python train.py --n_layer=8 --activation="swiglu" --norm_eps=1e-06 --positions="rope" --rope_fraction=0.5 --init="orth" --init_std_up=0.0169 --init_std_down=0.00367 --lr=0.00857 --warmup_steps=200 --doc_mask=false --dataset="wikipedia_en"
MLP neurons of a small language model. Each row is named by its layer, matrix (gate and up: input weights; down: output weights) and neuron, and shows model dimensions 512-767. Each number is 500 + 50 x the weight over its row's rms, rounded and kept within 0 to 999. Numbers have three digits each. A neuron's up and down rows have the sign that makes its largest values positive.
After each neuron's rows, "fires before" lists the tokens most often just after its 100 highest values on Wikipedia text that the model never trained on. A number after a token or word is its count.

L3.gate472:602503489506505519513487504440508480553456556554570521514524562462471461498563540514440595502450468499441550496429445422411436547463502505484474477521553356446433507525523483514563445476470565525468498499570430580483575453410467528433430479461540533645376461466478487484505473470487510485523560461475566523464563574407548493552463587513527615532433530495535561485504538551522442510508527582505509497484576442559588482495562557583474515482544579571531419449515513431504513417425479505565544549546490486398551544501469537489524442434476544543422565517574516569417466406538532484470424511426549481477547452487513548543421542565534517451488455428557624578457446502423494534543529476572483601539472458447517490528430545486612469498516413371473544491473487559447561492488516
L3.up472:542451534469549535506502559503525480567616572455516549525461543507447469493551576538450552429469421544440547429511500495491485536486446470493432555438479403535433454486568395626440500451537547470583519546568545471524582565497493542585557542494537504568376512424538583547434460535529536480513462517521417445518424541462597451475445531510462545529429451587633534470538459589484546543525436600479527463472556488530426471505586420475442534519603625531440490438516517423432533569511455415441553524600531448501536491388495608499585512480456507453474536476542520523393481504565531490458501561489521479462496528464508583463549455530479484600426461520561455481493520506549513522527496440537397635463544421528433542521569475494567439540475483469465478535486486589434606551563474
L3.down472:545535484504488466430497544471411460530476468455513370466506456452535525532546471490501455473469463423546526447582459507516486433530438529550546600502487585520476551529572501485512585475501472503492570405465535500493422504497457446542430483574503460482553472485505495513522444572454420460425520565432544596436495508529470484458467499402509570431552518385565466537564455553414501406559399471566479528507552471544522609433422451405485561512509505459499535468443548535534601504502429547444471516627525542457518579473526627513467532583497530448528466444598571450444475490591421503440508469529585572414501567533466538534514482469492493481448517473496553491525554512535474365503587492527507493485518540466531474500483531459579509516498464530508531463536570418542532492513507
fires before: " " 66, " A" 10, " —" 5, " |" 4, " |\n" 4

L3.gate898:423450519476546499469439492464497450417490374498461493492469565455603470507467531475536448462449454530503432442513418489495515459496505479413487548570578488498542481496455525452475472556508483601488555496485570490493520562420551490530574379395534564467537527549518523434479437557483513454467436459492443508438426518501508522519482431554530549467572520525468433491460488463566503431547492498476514474519492406520489502531514456535490466492483484485492475540506509449464419494518455457533530553512594533481559527517542457452529485514565555547467583541533491491499435426336473493484524529536420500471572477559534484467515509545425597421504475471507537569508564605544432503546555509551461577462404421493406592544461438452586463471442464384538450564521581437519476457490551
L3.up898:489501502575509453461546536499445414532507528374545553501480531498420444576445456553530445493504517518506507324422445455526453493461601395498600568506566572575522488470445520470422526396530500512573448492500500551497497449491528489584536502504515582499538453591495545514454511529583444490531458449552390456613451470473505505485494499509474452497546503436473543517469467504549544432491405555498515444495497435557521536567554537422480484514479542512501439536472552437417454557420476428410441532557501477416476465470548552536576374493408535505517535476548624475512483434446389599527475538591547512468462518518512508489519496435537544415459537516476547422484425491466532581541533371562509521478418524538485599476602581490532539435502493457494486504548536396435617475471513
L3.down898:557485524468516528478546457493571541535468425487518505444452486554487496436499531539522485458465539582475587365429482472436555564463485467539496540490546499542579381532422446515432537487577554379445470424484513422629561479524488557496519482476469538468515543496530481498406499544460519515529496502535465494549548491526468578467526497409534490587512498495415523506458440513477556551450380486569480474515554490490482443559455440545493542534427456518577405569463521464464449550536484464490457536473514489487585449546580484491506498579501487549465610500487440528468475454448574464481441524469485499500547483579432455474484521497502497530468498589493501456506489514606441487491558372493506498486513567548580479508472516396527544549527547487449450501517459555561544492446490
fires before: " |\n" 29, "." 21, " |" 15, "\n" 8, " pm" 6

L3.gate694:532515450603450453568468513381537482518545476578484485472526439449559558480500529519529525475447425472585479499557549451460515534512587477532496533587473410462610527451558501498567460550499420588466496593548534495453437498472485503467511491534487461468540401498592518528467477634535423458529566615562511457461496439479518500624495407453564483375484439503500571461455509540451450481533592413514503466523459461511542552476530545528489428553576514474429525615536543474568571413526533472518492415514553508499527441472498374425495536488546479545592513541475483513423459561464469445598392514573537469493407543488513546405466449503479509530531479425513507483465594534414513491493604397499464538499524427516518464449504555513435541515510509527570509542607476491524592491511481
L3.up694:554498585490662508517555514485447429516477521486536392546529565366577559490411390544520408573491417566455511516468528493510431483592532524515484521554396561557466468481446476450554515500547462571467459448425446546510544391519484528503461521433476448483487425446522412484430484511522575542520481470487556533544475470556582503494478522563463540544560488498429555487512412433597522572528578495525610431544502528517447453491548514499538571555558508478504577549574536563504543532443518545535500418574490485508528439585508428494362483502545431428499525509500445518431527591479498561503609524542468497563518529501544567548632573536530502470540540569501537507531409524463411447376414477543464595580543512495445532596570422488536534511532466492556563621444497410493450460451521
L3.down694:517424529518467561514470494512540566525446494469496486456501468524579527483447522479454487525503503456550504541565590497440528543479490517497452580534426547428469461509521556469525519425467478368488430504438387530461478521534474511504362577467554601493490538501475499534529487468581502528433446492533503473455526416502535468500513477606521431506456451620518556502588405460466428553566605514439485503596436563491505421480439557477448533591521476559496569519562485513438487486513446469469457469475473493506528545551511489510407514519419498478450550466442439575597479460487449505463618481425429530426522486463503525504556492418615495522504528424477534538544547432541449462490510522497591503482519452577408457479498469541450539408611520547544410494491450492447525510535514
fires before: "9" 43, "5" 8, "4" 7, "6" 5, "3" 5

L3.gate403:465508540508463481596541448496481488441434418478528489499548494356518512560592407583518421492513587510466540537385488510511568580554504406469577532478501479554424509502553510545536519522576604505594382513467480509515446536605446459431549446497510517525467498447498489520531523447447536528405462483456583453473509520458521598441507552520412549601535481495546528522495430582531528415596438487521456424514505461458463438439462568536510424533499606485442544507473440530596525495464502431544523531506484589470448453452529469556548515484420468461555467500490471435427429514534495543494500487595493577566562523519500424500448524570397493534431538448566507513372510466503444516513536511461577515525547408531471489426476472436524533484460571454504518523426432528583483531505530
L3.up403:480476511561518473515518440562524503457445544517452418519549388507419490511453538498445475552518521469425490486503512493560497526422411578537569437507463474560481544437531513516527411510366554540508508471512458522468462441546512505541475534500533454490574471598464455478534489480542530525494497441456627504435471411534545495553465506449471447465529514509428452536466540535519511565618499482563463473403495601512509430497539537477603421500496514506527514507504492482513565484514443480510529501538536489633475465481433611536468449434519509535500490477524463618507566479504584479517542531508589547609605500523513478567511524555541530493407491580521463470421526528530504566499447420538466568526523499475568492520529522477450528564504519528551500448518395515449571605443522
L3.down403:539600490566482575551491467557488422542582536417471496519473527522572532493381550553409512444489584516488527468518531576435529558564558583549491465556411568592515471482603436436509488495489526371457514489524439566557520406513521553616554528515543541538456479561481474481616605540488509486578428519509503566416441433504461551568485499517532516549450501532531506433484487477493561503470433419537512509446508455557483479542493516491500343557530514534462488456463415508407474475451511555481495532428506532512542469464496470426432516487508526525521513463560426432468452505532556562536467420514436405467499438475429508481472447512469488461432459460519580423421523528484581549634437496410527431534538524474528462510427564458422481512554487573454569522590425564503534468562493
fires before: " " 54, " —" 6, "1" 5, " Summer" 4, " UTC" 4

L3.gate555:546562444462480505509477486519412544544514562477447418552524591555508552535386489504497483434602486442514556542383533486562437504473443571491522550510522487560542591390549608588459470441495381510526475528522475574547480577563499474578538556413526410460515508492528493487483449535456480531451495446543417544512463531392437524448501532466543526456528416572474529579470471523621542523543534549509497466599534433456530483441403506430527512602453524453525563547484485575436571508459471420413558431518411486533506526519489491492561479561515531504440491466424477519402529463424528539456427483585493502556488550474605525464450536477511441460470506477480546470466521558533476555530483478502553495573485500497606518479564523500416473414527525458566539565560392512470465571495465
L3.up555:543509403517484489489557572509518569497462523598540493531544589500485536506531468461515645453548484554513478467380494414543512531405490570451590526527468518462491512416612518468443547506513444553489580533451386523543550530609470527515517541442537458555532483564500540572562388456497452465404449576529635337512503539339506507530528629445471547500442533492486434484592525474516517481527499550561491491452516487504392507438507482460501457492564463475586429443471468455469532527495503365484511588436479490390498515550551507509467533392494460437572469528481449582496494474488524630466526554533512501487466411531509474460558471499509463555560443565536441437476438584480394453549475523511491487524476441462588446495602530482510475518548499570525565563509549441539487570504531
L3.down555:450463539522442506512440618484470476538578481564450425513423466482518560497488491509526480497447446515535490431486519484454572495488476601470500498496492485479484505537505552477501473452567473566572550532478445507495446535462539536594497496449511481504519510513506540433459465474502416552498486526492520441568536473463505458480507503420489550481508421437442480597469495456504497527545522465540467546460596404465475393499491426445453568476493503516492416473428478464458465507462524526520533452477473453511552514525459588463488516507556475469544458540607378458496513455505485493529452585520568529423458483489508450487426529445463471546448526565531496524536523559523428463545351475532480475544525546468528490507524475428525482502506601591442484560554525532479495526561629
fires before: "0" 26, " |" 21, ";" 12, " " 12, "1" 5

L3.gate258:567519408549429470542440388500536528518466545485556514589524426561425465503419538430644486504484409464531491473470518472534531539603488538441533392553461590519505430388438510468533526465515466475525535466483484465485509499490554470463495476405562435406528546519529450556491526399446531462499548485565574446470529475480466577460440555438442495491508538540517507546556558529484467484528458549426441523520513470495440495559587540554524456438486499589475509410494570466485443556519526501453553510572495477524523504518501556497509501542524477581531542515423484463509475458525430498567463414585479463429469555500458590443507493440444520467533614542475484499497534527485513537500455555447451510399560487392519435566448547558537512515430475632527523628468475456517550506532426
L3.up258:547515537485437370482467469458454484598502553482560499489506414539425389445480456458471547498460519447458470451453397515553477532585552531512556387478526427491468572514392570514507525459478435561454403473561532544519554543490513458497475602441537422449420562528512461470348522459475465518489406423541559549450513525438449468568495490531465537505552492553654541518501378447523521535446514443410562434465469428420467568508450579548570449454456502524559540432521535554549479511461457548465545482489478580547456488493649578338409482556517596482443475581458533558441543512595436459489592548403511483431414484460515512466503502437513445420471524547452468490469462536561532474582464452535526517484434496544475540510484542581432496569585577458567533574540490471526522555496501
L3.down258:500452562552467550540467471468497510456471598490519472473523490546466471520515585519621455438524571475419518570519513445527430541509464514454490492413507472534585475484446583590487518458529452549410518548496599488525518594466488509529533490551575447567446577507625490553405540481473349525550605497494515517440520554425473440502468487447434611518415557460537435484529497469470478459458561501518506519498386447533424466533484490447623509428458515481524583524465411580509644486553478459451445526428552493484455528492473509511475544486514582454552467549593511499492419573489554490474454451578503485523460520550422457536493505522510492438406526431482442562506530496500548515498494419498458458586537546505505496352517498498551563423568510511533466531420546429562442484512535
fires before: " " 49, " and" 7

L3.gate145:537550421565526399559523470465446531493445449476423512517498438514550510449541485475501509466430501479475548487513550509387480555489480466541449506420407429535476455484450434493475480404559545461533454532567514548473398568490552582570458491511467427406482560467484484370448515495481465480556498505458515447456487515498550502633547438496569545500482552368541523661494489537564495504524499451506462408465547491597482524409503500497546464455478495535486517501466523400495526506446471571513530474493627506472446474519510518517459540515490552441502525426521452448579556429462569548503490498489521503483444499608397546386567409518474594460475533529529521583411441522474464498543607442498431511492429518587398516416632490429519480520419531525459485520525489537505494404544471
L3.up145:514467474446593558492518519515429517547475501509477555512454525493523375596437419464462526522586518495522515453470545442440458591506441444497496513523390526484520520462532428453484554432600396519586472486444549501492530516479611599491505504471522386407569514526464488468435504508354512546542524508444468507454413534466506555441492415413519567582475487508478458510491478579536464463478437616535479592458457558476499497528587529475508437409465472511535490588544439435452465518469493458512514547520512565487483467484461518457511605479470410433437445471446561502544554479409486614592568512487476564476444531573514438608528564543452506425450510492478507522462476538414522495475526507491539480510552530443511464550485435477466482565505529552450442535510494560500450462538516
L3.down145:431523544548447452494463523572433486477557483464504526464530523512463563504467540510459487489521473512426520478487627637489517529517518531487528486449433518565519487540535464510534582463545560439492491511513566451566502502507483529512603396492436545562450589464568443392419604398444614571566445440557517491474491470501444514455492459540503543426511460442422510553483389523484559528506474469468539518409545470465472510533473450583480504532470437484548494507549481537485508605408482461451473449469494487462519431539448501564546494496486579488416603410554593499545474473465512522582429539432543516455458550461497411558510516551459463398512524482595477541566411596523535529492492499610488474468536497489527468566495520535476450592461499555497583592550518534518407531557532
fires before: "1" 31, "2" 16, "3" 9, "5" 6, "7" 5

L3.gate97:564495361516500464457560496467469548454539443523498461455522558599470456514561495456471431481478467390533521445526537477564502502501497530459485492498460538471439484498527444484483462468497497592494502522588511575585520480492557470514564518504471492463514464485543491628504438544506472470571483529414409491462572625439514514511539401502489573578516445510535464523479495523481536494518524558400473425415380550540492554501471561438498431503509473452534480472485584496465535612507485486565490570493563522523485492503514512649536553578521508529550419462519472458611529429462446403471447552550476542421526466436553469410420471581421559552430546560537543489426453464553518450440512492502474539515478452634448491398504450549493435583457524528516511521481409498597463594501528
L3.up97:505511418495484538479496411565461516529545514591495463490532439601522502537458549545496488548490512486489554460468441493535633492510487501447553495478483501492457488456453470566548426469502466503487464483592443547582449505513539513488534479508504432471457551506449609515609397633478477432532484479414531486539506535420457548608494503480583467486457443459483531478505465503465521410551475521539483579499520600573448448446607525563524517503488439573470470533476436462502486547554505416513501541468518490468509421554533528475485548513478506474582491471544506518501527431515586420590426417471546466525476454489613454513561508696434531428473477500626478495538582532517548469496560425548461445538519528616435518445459433476532565493459558495581456529516441423525406555481473
L3.down97:471453575568501477608455470482471491399540485551435509559560431410547474461520509368469495535516548509508466438460498403471559487443512460502507490440566524449604477553447516567543516569409497530615468518494433584479467614505632456496618502545484462463543517495454589451508537443413388526629470472513453452529470488477456590536520509526560554490505507468510393538458488467474554449506470481480463582601406523470516571543450581490406407609521464555458509640522650497526507555566547460540507499549502566439516500442516369577520402509452485507480488438462534576509434409561416502556628476514476621505491548534524501557491540558510557411507467418520462539473558535546450495521498497497502436531574572465490446522440424543487509490466531578566463502528536461495533492563490
fires before: "1" 18, "2" 17, "6" 11, "0" 10, "3" 8, "8" 6

L3.gate579:495451497495464453455502506415487605491440555535482479449537550578516577454480555488461394515499461483512540493476435542473539464369568494449568551550477495515412493526500447460603459456468426501477486521491481570507450524489503558530495435577493488504565449498525551557466499473456555507521460552481555625465431513509452501545506439623458463503480593469502505564512447501424502532394573464419468513444392565469594419509538367523402358480498484517529505498491399502563526521424423482578466501501438470483503511613463517449426464485524447525462507498496435488393496548498576471522511562530430498493438424508543453504457494490439524488534505427495508473467495579503509460489498465540406520561484474542521529521516481489383435545525415547444463530394399438409472473540536
L3.up579:630527414601539549597593439483461458558552500546611413605405482548566505466495526470461479521567509543383484440513508520558517424482469532506507580527545498548448463397538365517476384529477425550482479491507611454521533503419522506490482483572523511432528429450571584532432543454461448551512517535470451412481510528601479449542507493543532436493480518505573564515484418488434472435468557547464510576435518587507540463553559446515474445497544452506511481478523466493490552414469392510538537450471510480450448545531492487460463499490438474452531509420545474502519517489496561511566579496518571458555472470505525516536483445463491597507561495494375549533606575541423458472459475529453406466532521501508434445561565525443451400435515460509446463448527519558448477477491537
L3.down579:493528419554444542579618506490515494433418573499542387497430524409578482505489575437573499455530468513488500448503437407500542549446508624495528498465424592529454470465500473481553462453549486462450476573493462496561477504622555410520523470520516485426524537586523616561456552550503525395558493499517509448457304509482483545490481476508571574442547423565503494530505458522459466545453535544445462488478410496426554526507481430530508362500509438474504519405560466556470539515457513474522533453542544536508517472478542564461537482522573517432465510465579500511547507555505435510478520489452579546513520474590471534555509598586491486538512487411459514469556516605484473476486535548516454575552531469513573484470547570388497493441512423454509483445412486536438551456560524
fires before: " " 27, " (" 15, "-" 12, ":" 10, " by" 8, "4" 6

L3.gate408:553443361508518522493508481419473504559569462570561551521484505509505579556549559537458423591424545558492453566463459492505450552433439491430496425494463425476497473469444495519453529444485500555502514406594556523537521562380486577588443500538606434486505524496468522426449410523545420572533498553487453542540498540459488524457533420532608544505449480527594463572470509550451461572526492440465488439527445489520493514560597551515507594426534513509472518515515487518506502483413427455439516465503495534518517590490528496460513527437585506468513468469546530489533573461569561516423475452524553488512501631504549513495475499426475591461454584579494452401491518475449448466540528458455554516491466483482517591474416526503424484484494413469469470486588444499485517435570405
L3.up408:437502531473573498509433544516456481524448499563547520463516512445518474508527547526581518444515492479455399468462541516477564513480593419494563481495507513540519467469443425466446472545436517455587605457482486602496521523564600506499524516450483531480547507568430386427529519520542468439573520593513519454457567461584476471425538505494499540525547471566550539576550489555492508554578462470430490476495483515448469548420571426508480471484533486466510481533529533470570487463350480547531587579507546423549525564363537407463509496520489454565549553404487499389518547510537579488533386500529442453426458451468470440467574471490483576427496502424477487492463614512530534435525469522598550454582503494532461650513484486507450503500485370573528556518434463501431373454519466
L3.down408:482516490475480549562499514511437545388468492508481525482495469548498439541534590575435437524520553553482478453446477500452501401464460526477447496515555424601489485518567468475516518537545559460399530512532538503499603495535426530469467493525544550526540467506480491442494486427463439523449465559519548477487505422679482515479473547437381486491392524406503485594489537481532585456376554467386606488537355462426509458507565498422443479436519402495436503479471435529543470479410501511500473567432412480485513542457476551485588498559523450497547510529506389528436577456531529539452462498517465524456522576489484473511483478608345486547464502565484549459458508546542563613439434559548577535448526539552476535541438356440556457478536493506466540477526472517489474536537641
fires before: "0" 80, " Candidate" 7, "1" 4

L3.gate252:473517509517477502594433420509387423479518495555562539536501605475535512550456552476456560456499465459461609510538400572528548482606537520513565570474494494584428487531573501568428517427467450494540483459535451523451505512544430491505490465422460540518472509533506424535460476565463491528535475619476473505527595433435538420438446384483526573476542463493484548538499557516525509627468461460492449508369526525615573600531523468468499444584544469504529457557474484497514485519540504453451423461508469502470568553492551582535469504471451496508631547464535513488536516427541540549470439490467531465525444546534540549565491501555514482422528561439492512501441592513539519445555511569501612469558449575528504480488524509440467428483479440503532551500553510476473504470421551
L3.up252:458439546563568437566511534402391564527494467490452454484404492446621431480478538490521444464595484470493538433515452504456446497552527549571444456548480364530533463560528492471458596389592474474521423482574520500442538507459487445632494513566474472507537495565440418520476543476464515499542544487449437459504512548527459495553474462474468537508550596487479508491443523576499431504504442456511460557527522534461412320504562456541480471572480551438489488591410452432529504479564462447443485479482376501469431546576624499420503602507491577539432509504548479447426552528437496450574512587454542488527399509451554485599485524507540534487570522512429530563531565505489559564532524417545547515535467458397392455475443478551461377485515504508368521505483522497427509440415518
L3.down252:511487465516512548529507490520460532545465573467545450557558457359560548477444461481412476521509479564525516505503469462375479538433508520588472507537595526513417559532474494433477483475556599491485520467504572489461563470534463380535487528588493520505482547483540488493400545542534484436488504609557487478536499520557602414503498581428453549549489541560510455453454495508438536467409498430475491361543483537555493413457500466560505530513458453457569468443469526498519488426503447513506459444438542559517491455534536533474548497538436525545526543616566449530595487501464576475492532500530534499486509644573554486597589498505516478478469505439422565440509443567527566552521545490441518573426562467465470487475422441508508457502523588503501503460481555520438414541476522
fires before: " |" 59, "-" 8, " |\n" 5, "+" 4

L3.gate317:463550513577472514493470517541488574405407539451495513414488556614450523555559544492515385497521396474516512433462511525535446396484520394435502550578530576537473538520540560404472424438492572449526501500527430478486520501504502504444502512418571433493526492497504485593528416493471527498440369567487459504519461461478468438490470518508443440414534527617498442575487497566508550456517479505476458458538513537569553406558460508509541559501489525523489574624464566461489527557474455597518542561508506531502481542517555393412481522534462384543490528537477398427581416525569437442481564546497518475550422490506507399416479448565551631418497551522387470447456515466586513564544536596459573485411518545565519411478491620518467456439444426511431523446538454497431389535566512
L3.up317:424491457584436410542475434355501490437516503569437696450498517479498482534588492427474501562514426446588481451514523476463473518460526460454464495642521531524505472473539464457498441497507513589539479445573430461546577520440511456448428551447455545452427503556456468541504504527422593493432510472433505532558591477385400511545452486430417520392589611566568483481484541516506444533511427514427578520559422425568436488487555460466517582526505504517528475470555452527478496478585566407416529643535551581521600449586490481515454555590426536492532556497491411494515458514521475488387580576532500462504471534526518537481526467436382454516539493514533510518525502540577499507537467532469449499431550513415504443515548508494431553492470494431436531477443451466436435527609496
L3.down317:423553505531504449446483488453451467554560495481541492434523467537486496491535456449503526548525470482561559581523518507459449448426513462634398510451580405464530420552515450504483509515499441377412553503545569591497577521516503499513482504598505461500395558611535453471481507473611528501452471583491389471448439574517510554500500532545488476428474486531521498396513454596436510598472472456389536545471539495597487506482498505557537450483533502589512517445536521496526493539588579480513517540512574433470436419553466501479519463623498539482454626471564524515482444492466510476494533441496481473539421464497484590475488445561525494494475492416456475537486491387578533537520447516533505488488549484319492570554526567435446490533470599562534580324601546489472506483489452
fires before: " " 53, " |" 17, "." 10, " −" 7

L3.gate584:568539586436483479553521456459427559515506415521480530518522446604457530435491509507405497586496565482333492543461495486545531548371432403489413495480478639494499501517466458450448507528411486527459484443525459606562520496511534462538487510420520438517450410520613483477533497494545477470501422616537442432598454492553467484605378540466551534481588399333536548485465455606533535408461511446450507635446564462529405382505515464543507548606524536537471497443464565507497441522541543485490483514550488533533490538556496529487559514453565498525434452564510506493577463583517413448524501431534491482408520528525490511401545495491544498544479562489656542570435535539622492519485512507463492403470602577449501530515458514535503456548449436462522477434515511590495475485496536
L3.up584:474552523506482498447555457597468546494506519499499574484411538568441511544422454567570425528380493461444516516484448543520437483479548419449491447507546459476544545508469497459485438544518522418483549465582471428424563456523504423456419570534614514562540496480451517511495472512534444442552486552488456421520505523484462417529577393486527550480512381441537442532550449572521507508510464493464483583488495520525611535469504439392386507448552531533490501447542593502581433577439574581566497520434447483600488490382491587560544532579451372350525494523518478423533501515402462463520479498507426455503532454466417574526492477560533454481599532492526465482574464406528511492555519578548435435480546444577543555600481554547499484419581525436512534508539446480475541521549457
L3.down584:504508431473532449430491419513367440566548369452434474454468537552555432589541431469598586482411450491491520486543485483463447443516626506454483520556517523543539442505541487498613513532504479496507486435552548521603488508453484543539497579414435551569471531509525484497486531562503501507557535465502484569551514448609512505521466464552468512405550538530596481402500534480614585478511478418542558483498453577507584405436432491484473531449478386482473465527459579514559446418474489454441492509466581540484463548551519549563521506527411478534506515521543502426489491485442490572465516573513493461496512433562453383555423447451440415620463480469492640601481449496529538514464537486561545566419558466460577466361519419435487489535504491475465503533557543534454552442558482
fires before: "." 19, "," 17, " in" 10, " for" 6, " of" 6, " and" 5

L3.gate208:525412502526347494460575583471491539456541455487456431588597577573503481560411472512453438498550514504518470600491418529597497558424468507464436488520544503525429539555425537507491444484500479472502462571456498539558539477410463569449405616542534568485553458373600574495539423461432515447457468559614454513529451470479477503469479436502400514592482437547564550544548456505506531528487445544509515567621556512478483484583476539509570477392438486477411609414473515465511482400511544527575560414496598470458553468539526500523529489577399505598548514553461518614514460469500419402589649496567513558600457564490497405533521515517529512421471454501441631571516408446493579482534476481451512549512570544526500454526465427479499422479489479487534441502535580492481505546475489
L3.up208:605440465517379472577578515533461496558595434457451491567528503622516456504471532518520378519484566457491432497371526489581494562490476543476499552497426482427467428588510522520529432497435477439427512519519600448584457447521453600499491514513461564572439553338511480578530477583491421418511537535542488445549503585426436471598481516469540451498486463515536493544551471490585511503482443544472560505454584426504410385592536467433525471465518354488463478537522539531533600462582503501487517488490468413468535518430516487560352553621467543512434557509505433560460504450552477466522585607509436568610525487502560456489612492486543383477631554415474573494497431471601561500487552542449466528464568537469506483506556532509451465498501466537571484528500564470512453425542464
L3.down208:435391538437504489496532487491575492376580448406505408536528455512613571475486505437441494473492477400497499497436590490516448493459488516406574443444498474542482366376391462457520470522543431507413569476512555419546461516477505493515515515469566513526426443551554552514534521534522543462498489497575541480537480532561472470575430412529450401510587461467543568516585561472494567492576524481442579546531485525512391575551542522514447513477486475569452518509454578444595461399518485489563493474470464373472422385541524501537439559521526535508532552459465493525506487500492477437474536600465516517613566391594538579401552465456530439455471594512433486522447489585630577547556484476422457496443452478512514460565584474381443522383435585465482482580582519492458517464541449
fires before: " (" 50, ")\n" 13, "0" 11, "-" 5, "1" 4

L3.gate818:505506477519384523553624550453517562558463418547461475453469479492526450586425484516568497437491532407514535557565575527455508552510553620516440525582477592484520442545458460539518540548516531500523501471529454574599526459444399462458476454512514474562410552521531556511465464501365503449502534505427419520470485476562406493487505600494486491602580467475554583545510474532514472430540498518578539500469431598494511482548510404528497512477515527533459554463434500548500515490683544488523504482499547412503473467541563650417466526454539404501494484473482497467500415549456466478496480476531501493517496445429483479476476497565452496480558458369485489520474472556404505470473432490469464557462572490571565530573411502543552533499491503533490541486465458506508383562516511
L3.up818:522498555599534515473455517472448516618477538605639491523477595453477442653588551562498508461561493544568501426525476494486453485570566481480421373496473520441580455571468438403458468529458423435566443547527478522530546487425573520586498505485547535453441517567496436520440434571425469492527495541528522554505424534585491542456460513466543499486474480480519613539449501509531448462440456569452480500445501464521471454519391445644518431532432529535500499453535533467460481479528546499557526533447438466596509518516530539467594442489589500443463540475522367584456417419504501474515535502557504571474495439519470439494490555528429669536499492508491504507494558578468558534543465465459475456477550593485506419493461521547519487654499471615490515425550478415509366528474465
L3.down818:479485520514536529520430467530458541511564546473569475513437526437488386571541447542457527562573534566479529399487449527509481485579588453394493549524540412533518585521410479473612478538515480445504528398485462522552514506498449399501527535401504449535521538560473431412599484531532545582520483450552518475469468486612542516431460439499537399530544505383529469472551546560596416443495490506522445496492500522510477505587440505504502607398559487363456554475414469488542592534580457462521538476485553506410564458508519471521580541505499524534483590490497400545509560545498456453473469524446502550519374576525452511461521520506449460527562483466502493498494551450511502442477457476476571430416523496570548492474460512517502591486525509510449576607511510484487469451570554
fires before: " of" 19, " that" 16, " to" 8, " as" 6, " for" 6, " and" 5

L3.gate119:615487447522551506480526531407475561513542516461479520560481490434402490548516528419516596519580493418394653494554509471441420550523460558505473571465440465510551529430512492467531540404568449441415540497509531481503470556437470481509619456387513475483435537473555462528432552559470448499440450497483520416494493425500559556527445516559506443533419511397491489474450516511620385395532510482513576475436496472474481490449516394410467468508455541531498460561493477504528495494508524454379438362498431528585586490520493586476488446575556448521479537455515490585449523470449567438459420489487571510482452565475421585520436498569549442476488469485509430470465560548468526531431518474487423540504506582573536548520453512546490544511597493373550435474468522456446576594464536
L3.up119:520518552491500510473477488425518548445540492503544512621539480458549643558509413486435548519484530551530536473548459572417453559525487578499502552408531456416503480452518512499586476451513531444499552528555462496583525530492422584503509517434486568545504464487500485516587534475481552497515540505484540438540440529432514525571466507454433443518513521457428530502491517462518518560516529495471447508551413458521493472508457484467517494606450588499502407450407448426497479514465496466454560481386467485555589642442515553427420486551512501572426447512470536476418587536488499500541449529557439564509489489532514544532467585497573470466445562430361488528535466484500475466466471569448413504401481447493534444424528503582450306492600513527524542412439546548462482492504592
L3.down119:496553515514404557461392535491464486475484505461437493428400534434588529515597521524591435451503532542557426464483461434551497511514566472432482555588494462520575491531618457517444564471592510566474416441464470494468499474593470514463486558523513362506552508513505534536493504560395526508450505551438459386530597536529487470469405490580467479448479473505564492533539522471490558471545498483529482531469480537474451461406485454471559558611490466575534442454489445426491463477401561555500547425463522503472622444437513490396576438486461488543447498478490488500482497452526481435410458567537490580465483425460493488501533484478413440504512536413610515452468548465410470444465527532517482541457541472493507510497514513441550646479467487511502340452488434550455537454534529
fires before: " |" 30, "'," 14, " (" 6, " " 5, "8" 4, ";" 4

L3.gate134:567544480511444570496519412469588451530493515520530405509470561496466639481561459607509383582482522473490507450469506482541461507493523522467586448545567522571388550543463529428576619519417554422522578569588473464458431522543574497499499567490395418530499577577508409478472495579502566539528466404478552597507514406443436521430480546541555447485503505521484542537569504504588500416508553526538469498453487595500518531532562560500502474540496445544488492501490488407535514507567530538469500483543608531531525486539586565515466508524519502526535475379621494514597518489543453464470475477502454511529553501511477488473544429476565460420440466518485474480536501560477585430532582550570505490574564482527415561576376472480541381510463460462512457424515586417463445496478413
L3.up134:586604494518552504556536567480521477606481438460552503606549526582560484577465525565546406493518569507501544442458516502442509521487507554433506458561526468611487455443506525468415550560485492502522486622420472491516436567478510494490515473386500504598526394507518531444463508477409510527579516498387518576500438553491449511560551571506571511403565445530484465459494463515542539489530573556534552511609549494509451615590553440605526484514448481566562559480476548506475545389503517592505544526560581570510563475602621537567471618487556553451435448443549507511591644567557442482521535545500409466599481464519482425515502491536553474484546411610574471472518491449450417551416484517460522542484476497409451481521468504501549438509491526524500493536486512472477518465571407
L3.down134:511508567536409559451487526535494537582508478621577501432500565515568508492522490568581546539542513473510483538474537468497405467464557470519612573501585476496596442473481530424555471511468490459574500582516543470531525511433468484451534579529463511477481441550460489514439466555463406515446512488532518462631542573477522469568484510506427401506534492455539436541487534548448536468468408448498498508492510478490457421490557511590546500505578481527499498487523454486551517425531483531572559434579476564615470512444543410413504455503472556418463564446526456539535484513457607505408431518493526496509607456457510611457541446451546452598478460507524421477432537515452527539529396516533472490419508478433469489407440513486507601511495466509437517438431436587446481538395441
fires before: " " 42, " \"" 11, "4" 8, " |" 4